From a checkpoint of a small transformer trained on Wikipedia.
Size: 8 layers, width 704, 11 heads of 64 (1 for keys and values), MLP 2112 GELU, vocabulary 8192.
Architecture: LayerNorm before each block, rotary positions, biases on query, key and value, tied embeddings, attention and MLP in parallel.
Training: a variant of Adam for these matrices, 651M tokens, 10289 steps.
MLP neurons of a small language model. Each row is named by its layer, matrix (down: output weights) and neuron, and shows model dimensions 0-233. Each number is 128 + 24 x the weight over its row's rms, rounded and kept within 0 to 255. Numbers have three digits each.
A block is one neuron, or neurons of one layer that tend to fire together. After each block is what it responds to, as a language model described it from the Wikipedia text at the highest values.

L2.down907:136107133151100143136133119103098119134116143116164109115137134154146143109097160134121159147174161154096083143147129122143132111118096133140168121147130105137138118128135149117081131137104169148124144141136143099110183143108129114128133097164108141116131103118140130100133124145130094106087157113099114145127112156093095142165071103108104113149120118136110110132124161124123121130131146108164124149168131132112147150103077124115157127142125149136100087128150120108156173129064149145150117148088150071151118064142152108136112103169156125162110110137121062083109140114134107122107113143105153159101082146114134146079115133103168122116118121133129127086110118104133147167109117095085117105147118124112147
L2.down1258:138112114138121121092136133101132140150132126131162134152113074145103108123146125098091150163148176126147123173117139112156097120085143149133119129155106146128145113110119139128129139143135127111127133108108083132115167144138125144109137137090092121132139161086135156117145129104112126109157121121132122143097145120116119148130127108159138099114164078138147174142121137137166106107155142110128121118152171137141123102106103120139136131139096139128141106117106124153168151108132134111152137131122115130148098075129148155143151101167114105127117113146111097156115111165141082138138184095143150101146127165107127118189123163187133092110162134109163148113153148115077174094148131126118138158117134189121074
Responds to: "On" token and fragments

L3.down119:142134111129117069173101127105115111125156103094134124120138157096098114077111131103149105135142145101151133141122097153118129132125135111122156100110172184182135082129125105111129137121115137143123095108156131117108134147115133116154155159106121132148164107125132125099109165133116114114126124149129098119101118126100153152125129133166120066105160128124141174091144135125138131120122118152117087141099128146123094140118120064127087125124171172143152138122152103079122097115138122132186122127117114106133084120145132122124101137109143125118122129137127080135110115103136175147107156145133112113131106146117089143140147149146088148124130101129072167176117199139170100115129157133116157123150130103126167
L3.down522:130051113141163133100123103114117169168163090138138126154141111122128103152119139102118128099165117086115149141129127129110107159111157102160144102138135148135120158122104113093102130159104165104180136175120109149154128129147159099115130098097069137133096171127135141133133144143117079102099107153157110122116107128147136090122112152135080147061133098141128102105125095135150118151096114142140113172128100191138123110117102080172158180175117087133134123091143126109118129118120137136148113141131111145165122121133113102122075131130185095168143139142089133116089116100127089138134135144153149121127139126113150150110132146120077156175135127139129155135139121146090141126155156134111137151114143096113159
L3.down1361:117113076115168131149127105117113158108159121136121101145140143108169103135159130116078132109123125121156103128113148104109172119122111127144185133116125125111132110152115107103123106175094142104096113099125137100125133150117163183148142118148102116140097145131123109156134125115153112128154168121139087139117107140130152162103142138146123119155145123180100119110162161154120093149178128118125140118094125128115138104077102091193121112160112156110106122170148137147173112103133123112164095130130142120135125122175143128109141121131160134133113105119118142126155093144135116117111120054162145085142140127134133099128125132139164182164155100174129101096119139152114137156133151146068163116134124077134098
L3.down1501:082127148135148127161116145091092149138141143109155085102113126131130135128111127152101111090117174133152119172140094129097133154136112144092127112133106089121148121139112089124088097139143162114119143097157144128100179134132166129173116130088104094135157165126106111149092139140152092126078132111114108122102154152137161141095137083122102166091140124150143139135119148120125134157165111087105131107127119205111122124120134137116140125134110116137105187142126078063161155144145138099113133111118100138157169138135114166106164127185126101141135167158159087165108119125136136143151086140152130126154095119150117102151113152134114133162116134133123148130094152094132144101130149118128126106098149140120135
Responds to: Preposition "on"

L2.down77:122145128164159110086141138132123147130166136142176138108100083146138090166156161122102144139133092098100076153154116111140133122117162141124098149145151156163104121153110147161114107099130120126109149125125096137132106122100133114166111147116146106131110152122089108136181127121157127119149144122121142163114127093129091093146087130144139147125120130116135133152135110129168136117147162091130129138114134094159120109125115122151122167131102116060114102097083177119151126117133140187128096129161140185123120092143120110115161132143152131125145128142113166132155138151197124113153122125146073118121145146158135100124137120114123126158141113148141200124150158093105139108121163116131110142139130110123137
L2.down1068:099127096149163113143146161110146108171088121122102113129180124088127135089119114131070139143138116117125187107102108140152176161122134138152092107119126132131120110143142102150141144077128093141113112071080138167101101106151128116136075104195107092125132076102094105125131083103138156145132076110137122156158162121155153133140141146126121077140100114131109109178124169107121118127118140112129139131117195118098163119125125124145095114128076142137111173107098137149115121125127124124139143114124154153142165112129145139138145111142108143146134125153178127144112135106116114113127110139139140129130139136159151112101095094154109123168132145121147186128138099089133153105164114118122140160114160139154113
Responds to: Chart and ranking positions

L2.down412:119138130152169095105110086122142133110126094134129140124129142144103092162115117115160144115139161151108122107122112117166161143136149119156192119127132115094131120165143128121116174127109147086141158064131095119149154112133163142183137152115147145132169159098116151088199153101110126100149147096116129108135142141139126119167124133143162135159110099137131137133126135156174096142161158103154123111107147131161126063121112125113094129160138073153118146128107127105082148163128113188126149134140137092103161110078141107150121083127107124161118116156149102128135147132135140117107159122116095133112131150115152107125103103115137104124162119134149147152108151156103156101086116110110127130152165140138131
L2.down2079:161170181147108099103111078135159117090156163121138136112139118160126108129115134099142131093102172129093123140138113092152086096108090126120147125110143142137081119158128137123124130104125148141135162099138091137116114099103121124133132143143132161126161142107133135092164115155130141061158121100150135113102170148134118130164112121127145154149128147108132156130124132133164115121127148087124145147094148132122138108126148164173084125127121096111097139144139141102107136163134161127108118080147141117082142112127139107150100139158135112152127122152146165145171178154119097092105192117102120155100101113112092131136125110086145119141158136149144111138116105121151146107098128144129128157127129162120146
Responds to: Place names and nationality adjectives

L3.down181:151086139099118165055158138124114082128116146161121133138179101136149128164129112130117123151104144136147093124139111123138124154085123121118119151125130089093093124146110103109147109139111146113102119166115099147129106160146148140135160107115117120106133152161147139091119095112143103139157152150120123162113122132138156145096141137132130117140125158129178128095124096101122140178087148121113115129149134139143171120104129123125134124113083116116152133140140101135108166100111100170131102117140090082113123146129176131161130133132134135133096142104122148151141157142124096154104149126086087117173100124174164121126105109174140113127109109125074160164106092069118160149133134168175139134124121104143116
L3.down1302:110176170142081166178096099128130181126122131149154170120137104116136172154089125122137118178134130114140169160131112139131147160140149138114123122187117115121081159130120124112147130122124083158113123124145120119129135125084111117134118106145107130132105140121125138158149161138172093146118182087107116116134168156129085121143116132123136121167119133111091103124114098116115115138133132171166137124170132128097166112087122131111145140149090151152136129137118168135151079116114149120102126146141163140149135168113123110112110093105073125158132157123141166091092128124115125141130145120105167138109123134087124140136131159145127108129159085073113170146169170125111106065109124096146099135118102122134126
L3.down1337:136144166129150142176170158140144133136110157101126144111132137123140132142110124118062108168125142077136087154167130128083137108146074111149152163164138118128142127124100113124121094133127161128164151125155099145123139154126155124077171084132140119148125179174184136151135136163107053145104143151174162148094135136111116157109081144138165127133119137105146118104136093129128152116140119099160145158137105115131103128139118113116154105141107147134095118087131141167151112139151124134213105172135079139100113151150135065113130185108101190134096131108148129093123119149132125100103145124116123132132142144134141147124143108125116094134142133120072130090183063108148135150171125087087166129115086145177096
L3.down1981:086177116114104159114183115106142108111161098116074155085118138122111167098182165148056128167114112116131151138094124102115127109090136103073108125110129068204129135139145160142121130150131066097141098124169120166105098156124151141155155154181151100140119152086122125135163107100106130103129147077087191117146123117080195103128114104114062147169149168135109147142152139072107124080113124165128079101113120162087124133134170160113091115131146154128149104108147144121088145127130102094126075121109112133128119140126101167130062127126135142145128128126109153104126148135087144155130119118113109144205163110133153097108137134178141153161181134146109151142139157121165087134129153102137106129122137144141110
Responds to: Digits inside years

L5.down467:170102136154145114121158157134110125133126151185108130151123112152139136127066169131110117195131145141140090145114095121133131133103176116119135122126100129107122163178114124128110110123135113095138139208160142114089129156115134167136123127135165121111116115123148170134177121151162146177088097160057114075190079127170156147076107099124117120095119137152100146160132134137153166138135090127125134141134165170145099141115131146102136110141158112132129118135143113106120094177117100174145135102144127120122119123112163125148153122075122124120109134112116098133080176128138129118080167134180137134142142098100130125109110097122067091144128149092101127160143119124121136130143135115156068147114142104158123
L5.down548:098163175139127119169147134070142122173122151138151154142147133140106168084093132111094152128119111116142125111125103141107137107177128110170147118078116107137086119138156186129162113158132135097137159147168159103081131122151115117104126125101133137133136116101115115150176117109129152153066104135137131119160110118127126110126126116131136184119134120126150148111130150169134125148124173111085137146112139123138123165115158079123109132195138083130084175161178101125128062143113098093154085154129095115182160135083142082150147134092097141106122122177102068128141127150170117136137172120114133122151102134121114150118113135109108120098107155098131137165113091091143135126144133139150125120130134112150141
L5.down723:125142140125143116122093136094104086132127079117138103129102111113109157109100114107129130106108112140156133148108131093129129070128135134118152100096164123109133123129169094103129114148120120140142097139101122102088079154120150095078111094130083129151135116148086124089145092120113148120165106136124165152121185140126130092125119119133093145133110133091113104165135135155111108094189110104109063104127149128101109143101141131127106144165118099136126152133167106135146126137092092107109131167098107124155170128178131134157110117111148100094121138153107115116128127145166138169158153165088139132145135114125096125102160117162093112121108100110112181160165146123134163141200113131093125147079104100142155
L5.down804:157114105150138128185119097122143123108088108110128139100190130120156135116163139113137136102145108121155109134114128170124129137129120116104159049128067145160149076126163123146151113134118151059112144091114068115083123152084129119088123114148124127115110123104155137129102119136115141143143088134144166093109079095113134126097099093119099078081135121106135134146130125118125084086150116140140105123134173082107150127143134156118175162140126162119097158131106118158176115176133131142144113133148156100161133160117146087094130095139168165159167123111092124130138098156118156130104179113147131072158135119108129125122089145133118088119102147129084118121137135134122163134138157202125140187114126156136125
L5.down814:124150161102158130143117142149115136126124136109128115126153110098138126130183146115132106101133097099082177120110110131111122148180135135088086097144139093144141098138144096104094153117095088145140104131106134138103132171123156113098131137129118130136130099099112143123133116121138144117155088109129106104147135187098126121094132126125117160145158115146150130134119116150115137103147128129150104074067140144128150117139124139135123141141112148103135180128152111172123127155106150160142113154170118119132122128148119122143127103130160144182124121088112135127115104148121159144137192141147151114132123123118091195133092111165132125128113185091091148166111111081138157139173109116108162094109124083127114
L5.down1442:130146133139104112116146106145134159110174117157112097159116118101136160108154121125133125148120137137140123179092130112136135101122164093119176111174085167099127130149129143157118139142156088119159123101145159127142065161151128152109139130102142136133130109143089089101162126124111094161162157127129104155112136087147079106155122124118150132128140124102140142147133107150159125109108107119143141086123131137094104142107175121115128140121103159133116152095139137175104095136079153085170120121113168158113159115133104071119120101177147162056106116147136118093110132165176106162072123135125138145177119151150104176142112122108104125123127141114095138110124128108142159103141141084116148126132119165128107
L5.down1947:136121156081115116141088149131121120112123148123123139124133103142109162097106131128109115179113128166128128144131147096120150113136156096121093117112062142100108101148165120182135135109145098084161127093133142147143126087142129137111135139107134165139112117134119166115150107096112118160085117134145166109164143151126138157116110141144164144108122098157109157084094107149156119136161135117145132118142160153144137154129172152044133146178149108146106142139148115143108113142080136120139145164185093151132161110115135132059103104120138136103127101147094153128113160127078156184120141104114138138129150118166140185108125130088146101149119125114180091149132124125153169152187133157138114125105124132111117
L5.down2015:157125130143103124134157127183106144139156147151115137124126103147125123111146130093141092103115134174132098099100105114112098121138144105110139127129076106158125095136116144141088097163160122030134100141191117148113128150129182169125158114101164133119094164118118090159080103150128110154130116105115130098078108156151111135134136142119112100120125186147142141145159124127189123109151165147117140158117144090107095164103164145073094154130123120155089156140136121120153139118138150132123122129130154120130107126119127124166113128155113154102110148100138135099108125166145135103131146122124125101134116107109138110121129133118150102102157115116176083097135126147152133165126121148115157182162108116113113
Responds to: Adjective-pair connectors

L3.down401:149137058153130126111089117174111119133124126129129101149136090106116117143099138117133133165127139132130133136149124115126167112135157159106159131125167142163113110149141129106169107081145142081139124120116094129144128163135179088174157173089121114126128112124107131133169112092146151103108089123119131118078121129141128102107129144157154121112113117148152094115114117099152105142112154124144084145096150103144145095144096165072105138173125101097143114122120079115135067125122082116139131162118138091183133158148139133112103144129122105118109152161125114128141143151097123123107101132130113106158143107137120123160101161103136126128146116109111125108128122129148135118184150126091120083133158126137132
L3.down977:152123148130142105073094094120118156132081139119113171124144151094108146147126139117092164122084171116123167155078109117114168140144133129161169088127095107102107134119172142111196158121096148123135155108136129099113135130202102114159125163126081136126152162168138145127117135122114109102149097118105112118119109133127116156125095141125120123154119091134138114138126127113156121172105120102134110140132132074129140106146139157124112130136099133166106101113126072124104136160125107144136101164109155104166104148099116122141077082122122097168132089160114152073148091125172112153177179096148119094058122113119138125133149163098118149168131109144142119101111132135138120183137141124133135135138163128147136
L3.down1009:146125142148162112127134107113153123151120139132087093138111156139120122181153143138098103144086123085169131079131167136140151131126139129163164106129055110175127142087164121133148127138122128106109161157144114133140138150127142170123095129119075111113092120142153138155090103143122131133149125182133139108146089140156125166135144113127130125133103113143133136160135134136169154117132125153135122122157107084118122137121148131147090101188093152142121118094126145143113131139149124136159129073137153139138105140099122128155122096140116108148134080134097092099114078150120117139126130109118116122132132115146124135126103152146125144149158064115120097084133151121116120131137134082104136115092149141120143
L3.down1268:133123145177078112137128133128126115128103119130143170114125122143128138146139127120091156143157112096133135134122130127161150117120109109161163153115118112104131160142098103101121118102124140094111130154104112152111116133150113080155139115134112108139121119135132113134143109155125157100119154086139151145124137061129122106118107123133103132125111108121130120122145155075180112113085116127123129083171149101123048128116080136136130131191135115103102136110102119113090136137164110111128123119099137171125102083097123120152133205107111108130071132147124150100130126127136115101106133120109098123134104147149149105108124148082063156117098150128141170136143086120138135125130166107147159120149156145125083
Responds to: Object of "in" phrases

L5.down32:139121154106115137117138085167103163096082111168142157179107124115082126137128125124123094123174147134141108125144135113122131154144166092131133132145162115172156166124116131130169130121112072134152160169192083161153128150137108110111089123117110111115092131159133124147107140100136094141151112130162113166158135127106157134089116139150117105111108103115094156163149105168129109094158104145162161151142144125102128150138154178153115103146103141126166096103119135149147137162134134127095109157166171115168150167158124092106096153130120127156081166135126113155129176136166130134097127171125176139143143139129170114129112109137118141082119111120119139107086141143130099136113149104141100131120118117112138
L5.down456:152163120125095124158142123142109129119114127152138100110127175097156134102173138120118120152100167131146095145164151093135101091102147114110115129157088123147148102141143093095114092172118094116175131109126128142149127124109106131143163168088132086141107080110096167108157094148123097142135118138133110120147106111104192097124093128150096102111144153121099111101144140106120206148156177129141129131129137158132133097192141160113128139160136164108136160118146157089140104158117150113150094175125151093094154134116140092171168123127171122092080125140132140119108139132156126070113129117140126132140122110089168169129140104178148131130120174176131160144104100136123110148128156118152102102169108100145150
L5.down549:149121094134115176158118108118111125170141136131136121096105170137158106118084207120130119112102112133126098145125105101114120135096113125147104130149147099127182129123136167123085101142127098121116146150170147158146131114137150150097088185132132110149136129123098105139135112125114099097124135131104129115148096134098101131132116170155129142147100181107037105100108184105122166110152136136148133169116104138129118111148130104130116135128139128119159082090149091131139101132082107093162127105131115114071134133144095148120143126141156143083163129108133118131107143147133120101123102133144110096154113119125104149144167113151119131129122137116112191145080156146129104112129145104130137148118114127159116
L5.down599:137149105103123101144112109104111131152113144131130123109133173123130100137105115161127141137126143175123146089152158122153122144140122114157082166104126096130128103170115114099102125131104101112142150144070136117160109115093139138108142132139111086117124109124136164098157178158145132134151118122087124107151125139141126076085134117152122157115110154133150113146139155128174151123113130158120155145130117188135115121058152146130129139138133112108165150127153116126145123137144107130067138110150126174099137134083137140154159113097119095130182158116104103156136183101154143102092129145106075141149101162110111125110099116137147154160122152134094160111088106093114142129150144111089159135148156140123136
L5.down1684:104143151133138136138134127119111113120111140118168103139108137107095130089176173111139082113121118103144125169127161123115106189125186096116136110143115098144136157118136127088124092150129099120157129136165120155165123080141086147149113137092096121144112077140095132157124172103132124150120120145141129135126110104114136124165134087194078117163138129166105145158136122095123164103117100105151102134120110125151149128118154199105104116100127182165142096109139135119122128152105126093102097147115124127140123161150104168096119091155084135140119133083134155132087128115130103120129136089127104137161156162135119134130112153129090138129138131098088160152128151137128133113134167151144111127130135145159133
L5.down1687:195159185133140159116130086104141117125117159116161111174143121165137126139110131124084140120121146096119126105130089125112113165151092139115130113134150116127144141172103114135128195115098117109135154140116115143152120190082140150045147131134133085113100150166139101145161107113148129119129140188132157136118145140130118117148120159113141115111157169116148129153117142104135123091179126111132115086117100197094151120101128117151119131077096077136146151168171134142137125106163176118154111092160083129126148120175119088124126106127179144138117138152122125144121154137117135124103135136095127149179103093125083180096115166110126148171144188174080181121142119088115116124169149148149138154116129150116121
L5.down1722:121133121128171163144154120111142161123123124115092151129138149118123137142105107119115124083113149135080097190101115116141137134138136089119154147152168152169136182127116168142117115115153178108146120111128124113135130163148090121142120122125149138121128153175193137136093112142146137109135128059155097150140105121101133145165154113138118146127153156128102139104134111150122109122138119099117122145095105069123089135112093137117145133129091141161110151087129119131169147120151149129183140170101143142114111111140136122088139096144161135103155092159159145100130172097141157119169108166055129152103128084121135115157147120111141168155122115160126154116122127105124093152131169057182118135147127075124121
L5.down1862:134128188095123063142095132112133162117120102073128175140112100140134112128121134141133117102071097081149136150132126092180115126141152132131158132156124097158126097150147171100118111118139116130110129141156126098150135144129135139087122135129059115094172145123155099106104130103167143162179165155121101152080092136172101147107155140179140094136118106181133143150149150120137098121199129137149118128068157097127147156143120105117117112162114135154102140105124104178133104108077151107103143146145099125125134141121157108108123157135127136141087128142145176147138097129150112111116160142129105130124142115141131151129107112143147141119114153107098081101121147114137112142132135139153147144131103100179099
Responds to: Location name endings

L3.down248:122136117120124121151152111124154128129159131151063088101083123140136146090110085123114143138138095176144139125117126138111126110136115112159159076125113096161127105206147128133158136153161150136152148162086101121128179124101140109142123105123123096132185124125163084106099139138128094113115128142125126145153159129126133127160149124137144105125139101061115125107137142146159131111137140167147107129110104103140131136059126117132096132149143119151143141115142145115108122134136160149107096136135113110124115097170164083178106133136134157102138151120091082142135100161139129129113100081144161129145129128154107092119110119138122124117143090111131211102115132146124122179103094114118117112154105058121128
L3.down1727:133085117158111112165121122125128084113146152121127101118154111096183135109145134101115127131161151133106116136139115181108166093113113153130124186122118131108140138137149098085117107117160132151114197098136140116126131110097099136140128100110124130151122151149103122134183138131150127132130147139083137128143117108140113119125162138122162141173146145136129095178122066107121126141086124074125105110140139148151160145079106122116121161113136173137111145103095102145117158108120101123159086141084126152160150135138114159026156111135122126131141132096118138075141112122130100124101136118145148118149138122132136141128135170120117094179146098111152220127126140183159116117148123167137126104149122123115126
L3.down1809:112147131147121143133150130143118112159111104159150138126143154139113164109135124128136112121171148111120193147170133210094087140137097087123153126113113160162137148107114142124123158092107156111161150101113121142103092120092175153101132134161123127078120137130126120141128129127114096142145146164103117141149107105105122121125129135109128147122152112095100108145142143110153106122169094140157138115140133145100161121082126085152113111156152105145101146153131140133122124150120126131094144124152144132131144124190143127115123108149101101139129108121140072142182094173109116162147120122101145106099127133104146151121105090096130133155146142114139126119093134124124130153096110156077158115110117144137140
L3.down2027:110134181096164132171139108137182147111092086083108164152125094116153126127135146158121141100101100145086146128111131100169115107119180155156147115095150067134168127135133142116093123131154160119100157091149139094112118118145122157115158112078146122120134147144104137148153133127117194087123121152105125135120136141113107153128142170142150107148130130108096110159135120115139144097114138125120149119109140140097112129122118112098180165101135098109161141119131116086176117086105082121111172123141111139126095128124158132128136121099141102153179095179142140128147114122134094134104136150128104178129144132091130163103151142094120169163097136155194137104127119173156164128091154128131141105136107107152111
Responds to: Article an and un- prefix

L5.down47:134133147183097133105094099139187115152117152136140109101113114134168102121134151103149101161104121178138122098149160079091078153075130132122160119142104119129157141136162111110129149125105114139139154161129105122152140102141143168102120132136128093151127164122100116114162104140131132105098110130126180137130158154112135076115117153104150125111136078099121094094082095135192134101119125111120124134126126134140155144136167127123127125128126134144117108074177114131146093113147127156170144123154127122149124095129146149131126060165170130110148122116138117110103176105115140112152146133096112144140116086148079176113144122119116063086116199106125106160085145102171163121136109142136104112141147132134127
L5.down199:152116137161138138112115124099173169165140110153103082129124123188122136119174146112126119120120114167127167151099083099176078133093122128106134113109156154131091117151135108115140152100160131143161120150126134163151115132139169115122112138103114120133127109123109123150142106166131169142128106124117171094165097158142146121131146110100147142133125127150122088119124135095142147078114122125119078081122132153157131144122125091139128131094115109146150131131132097105129124095178116140204096105127128126174145148153103122119133102110135119128067072089183123138158127107127105158134141106119128146150153112141098121134133125130128073089146154122154137135139170109150127113135085074130126120159136094127180
L5.down378:138109130135142123085112102113112135101124149110198138101106125188126141104143127172141129136115168077134182111151103160118124106112137131094156112136148103155170117119095140083137171087127138139152130134085124144117109143130133166146115126116145120120143104152127143105172124085152153132144124136118135142077071167126147134092123161123167120138119123132135086120143168128109171137130142113124124137147120137148137098120104171085109094154146119098150195156159129105106106092165189114138152107115153176138138128118102116114126103138100104125130088113107095137108095121144109113136151145111120129110127092114137148116095147101124171124128148163132148126108126150114155154112184170130072099154132115128106
L5.down485:104144116139142105166135123138115112133148099108128158123145157097146187154160090113155123146130155110119149093125112109123147131082121120076161079130125113139147153114136111132139140115112072136150114146110116105175159152115168129172087098143092106160139148108079118119141130125159107098142151134112105152139123092143107135119092185111128119109129106101115117109163106075144093103160130115178098148103122149101082156119119105130122143139085114134154090133133081147125138138097131143113166135124118144144094160145153138146123066101169149135142115121119166080132123073092108130115087162095108130132137139135106092102155085112125112152129130122120119135134136149110078142144098135159150112175143110171096
L5.down516:125168138123127159187109127151093150158143119149127104124134130129136072153106142100109120158116154144119121106124140157125112173106169146149141109121137167104152103094094124133092104112116096141084125104104140120146135147091085118131165055117160144104169104125095097154115131148129172145130143087150172189092141152136165136157083107148156131085093150140160143120140090093123157124133102132111148143152112108126129169118111123123110140143166106143133140124131121096132097118160111134133177165154139159150090109124137134127110097116159128102161187133173133156095142092141111120123138103122096103129114139115123132121110096139146187162150119143153124084112107093125122123115152134126113131133160121079150
L5.down699:127129104133144171153120134131083136125096143134108120127155136158145130135155151110162123132141156137136130104123113082167157144133160131134138134112176109124108165127132063126116124131135096168116162180141143127133119168136138123121158093125082146146130169117129127121086122120121099101161113043144109155151162160155105109129117145126130144150138128118160148155120116137126102114132115129124119100144161144089133118101094131140136123164134130099149144109121126104126110128089099145158131101164119127151132145133145128122070139154117110138129159128128106127107158179165125117114142136126177118137080089144112154097138122157082114083126143081111255136113100155159146104142124122177121157128099102110106
L5.down941:143131107109148118114093143136128052123128139142094085138143091155105087104153159105090134117132163149153135159099133097115142116161121134107111077132139124184126169109125125147136135076136065116124142149139135135072140121126140108107113138110127111129133114129093143106134120134173128135155147103105175152139125136118127118143101156106172165140134113107130151152102140154144139116118084082148152098130123143135172104142113093129128095156123136131093117133154110108138165112128107151148153178117163183141111111114145177131123125140140119122117145107122126126101102167093147154123138142094095145096113139121123136146136156126128125095158163105102142159130077119115151128158121080108126113141125099108094
L5.down1625:138108096159132159059089136137116137134123131147148133164132145137124134096113109108129125101123117149138156148125126134102104106140174115129148117161126125132144148104125110135110159102138144088136174106121106098154144130174143133101130133110077168122076161106088134169172145127130160143148120114091139106110170168151088110099131116116143097113180101160121103140119087172110127125121145164131054157127116126161158092077119131132089122133123118112132132106125163164160122093082146158085121118152113140160133164206098136151131129133122085068113107138137095130148103147147111119111131118114119104126141161099140116107141113130097141109104126127170155142146145167124159113156147140126148116102086132136121
Responds to: Prepositions before named entities

L5.down30:139107129079137109114152078130073114093143107146149168085149114165142111153089144121125163098089130107136136121124146088125105131151120138104139131142071099130133183134100151098150118114138123091117169065122142116147139161116159098113101184131126098166146124160146102052125098093126115137123144163135127156148145119175104107141140115127115163123114134111147101119141114123150128126170146151140149147108147146090126106128173111092121115136143144087131122173152110144151135092124121081078132149181129137159145105121162128137153105185133114132142143111136099138144078133136157147123104143165105183093135088166123154124137154122125144155130102118120106146143166156111136133121124132146122131105137094124107
L5.down268:141127151143108139159130139143174143120152120159135100141111168117144159143106107152131089111127160153145163164142121138088105106139103098101131104178133102114130081139135091115193141136126172130111144117119138144137147115161114157113089136094172105121121148171182150141138120121144117121116131116125105110119158127154139110147153163148131145144099140139162077133159170127117146127137154110160104134138127135075111113101139118110124118171145116138086088141126125109135101119161129136116112115089155097131126103142130129129125126130144130146161125148080086061130104146127144124121124093160109148130140089091103103099144112143131130137119149116170157115125133131153120142151115145095161095135108118100188
L5.down343:121150143124139126145110086144096126123136147107121142119118097130088121123144112137108093115144120151132109150132168141112133129113107113159126143132136106137121121122125169093129129112147122165146135113156116132114136128156136105106161104119147125132121107109112161126113105192135146144145134143125128158110128139101100096103128134101092101115101118110111123126143116128094145141097133169102164088117118120122153160131138166149126136154140150114182137114161069126160158126132148102084128169124136106104139113102150101147104128137087157110140132143111126108125132128144190180166072174159098125087145138125114120156136124161168129142118119135138193117129160129122137134122133117147140113148131142153107
L5.down992:130092146142116043149116142136173154126130122141137152155149151112100138084138151138147125097101118092115100143176152122207130133153140156130121086104125107145127120131142139104162134133151145137117151072118095117124133145130146124130135099138114151133126112156154175114201122128148100140103134111105138122158096154092109118104129122134110080118095087103127129123101117079097132113117096161163060099103124168101166108119161159134109149127136135127123114108138139133117163126109128118113153125113114168166171143103112116155150166102113104136121125151150098125114127105155192121127156135109159125103104104070125133137171144123148133142111168134136135130115145146140136139159134142138120141155074131091117
L5.down1356:151106131139064113116096082135102074147152112120166132116134131160152106111145140149134138129137120121109147116180144148155109191127129138118133145142072096136120122138104149111121107127122097103124141089135135110192127138129137130133162102151114103123130136144133109102094147133137129191163136172128125055105064147149137139098093096177138162126131119107171115177149096111137126097141120123161148108109132123148119123148161158132137153138152103131169104145141100142111111130102099128150128122172108144122121102135147124170138116133127180136147153117173152126128089130136098105168145113128153121148130103155117141105154129101159137165101089116126077110134103108110134171145091113146068139110130185144133
L5.down1797:153132140130121126090140130117130157155120158156128155102136106096118082102140155044137108141085128123104171144109122131123106138096143156110149132162134132146148135083154161100161118111148110112094162100164148084121117122093141145135124151136165116161097178152109146131170155114112114129122118124080186071159112145130189158135117128185085109120116115144129123104130107153119138139130197154153148151167110132119135107115131139091136154131156128116131159126145124118130097100125111123081115164103131091134143149124121113102154113159131146130140136089112114147096106176184148158110136134161118140176117068143093129140134110107086149120130139119139134145152116084137151140116106139056155125130119097156155
L5.down2040:100128115097188118131171151167106143121133163102146134121109114115124103124129136126146110144156076102202158161083082121145120152087127134124159137154108116115174136140140150139142127124151164097139121103075154150120079147096114124142078136112129140174112126115199122107163151082104080132102114142130165082142113134171154132152133119114086129143122112190088145084138134125130086142106150161133167129137104122138095102109109135121140103119149114149149169128152134120159165120126128140171161082142143128110157093129136131121129135127087096140173140114099142125144099108140128164116158154140136113138105131121134121170150095121111132094100140132120207142122114114120118111096124113128131115089142120149121
L5.down2046:151132111145130119104159120096081139142119129146146135101149143109091142140129132123123150137123137122125095172133099073114131089085161089133147125126153120160099119147102132144139094123103159130112126117121132120088142115148131095094133139164122158183120105106153122110136134109124113153142106117138135132130097136146105089085146141137167139122088179153149150109138086166094133156142115088120105130075152099152094154154109165137099158142145073100130146117125154148166154142119169139130148151114105104106155143149123120131091105101158128136135108148125118136141122145188134111090105154133145143160103126108140147126175171113127130130137138135122191120113125128131137092140154099143138147148085128146122
Responds to: Early digits of years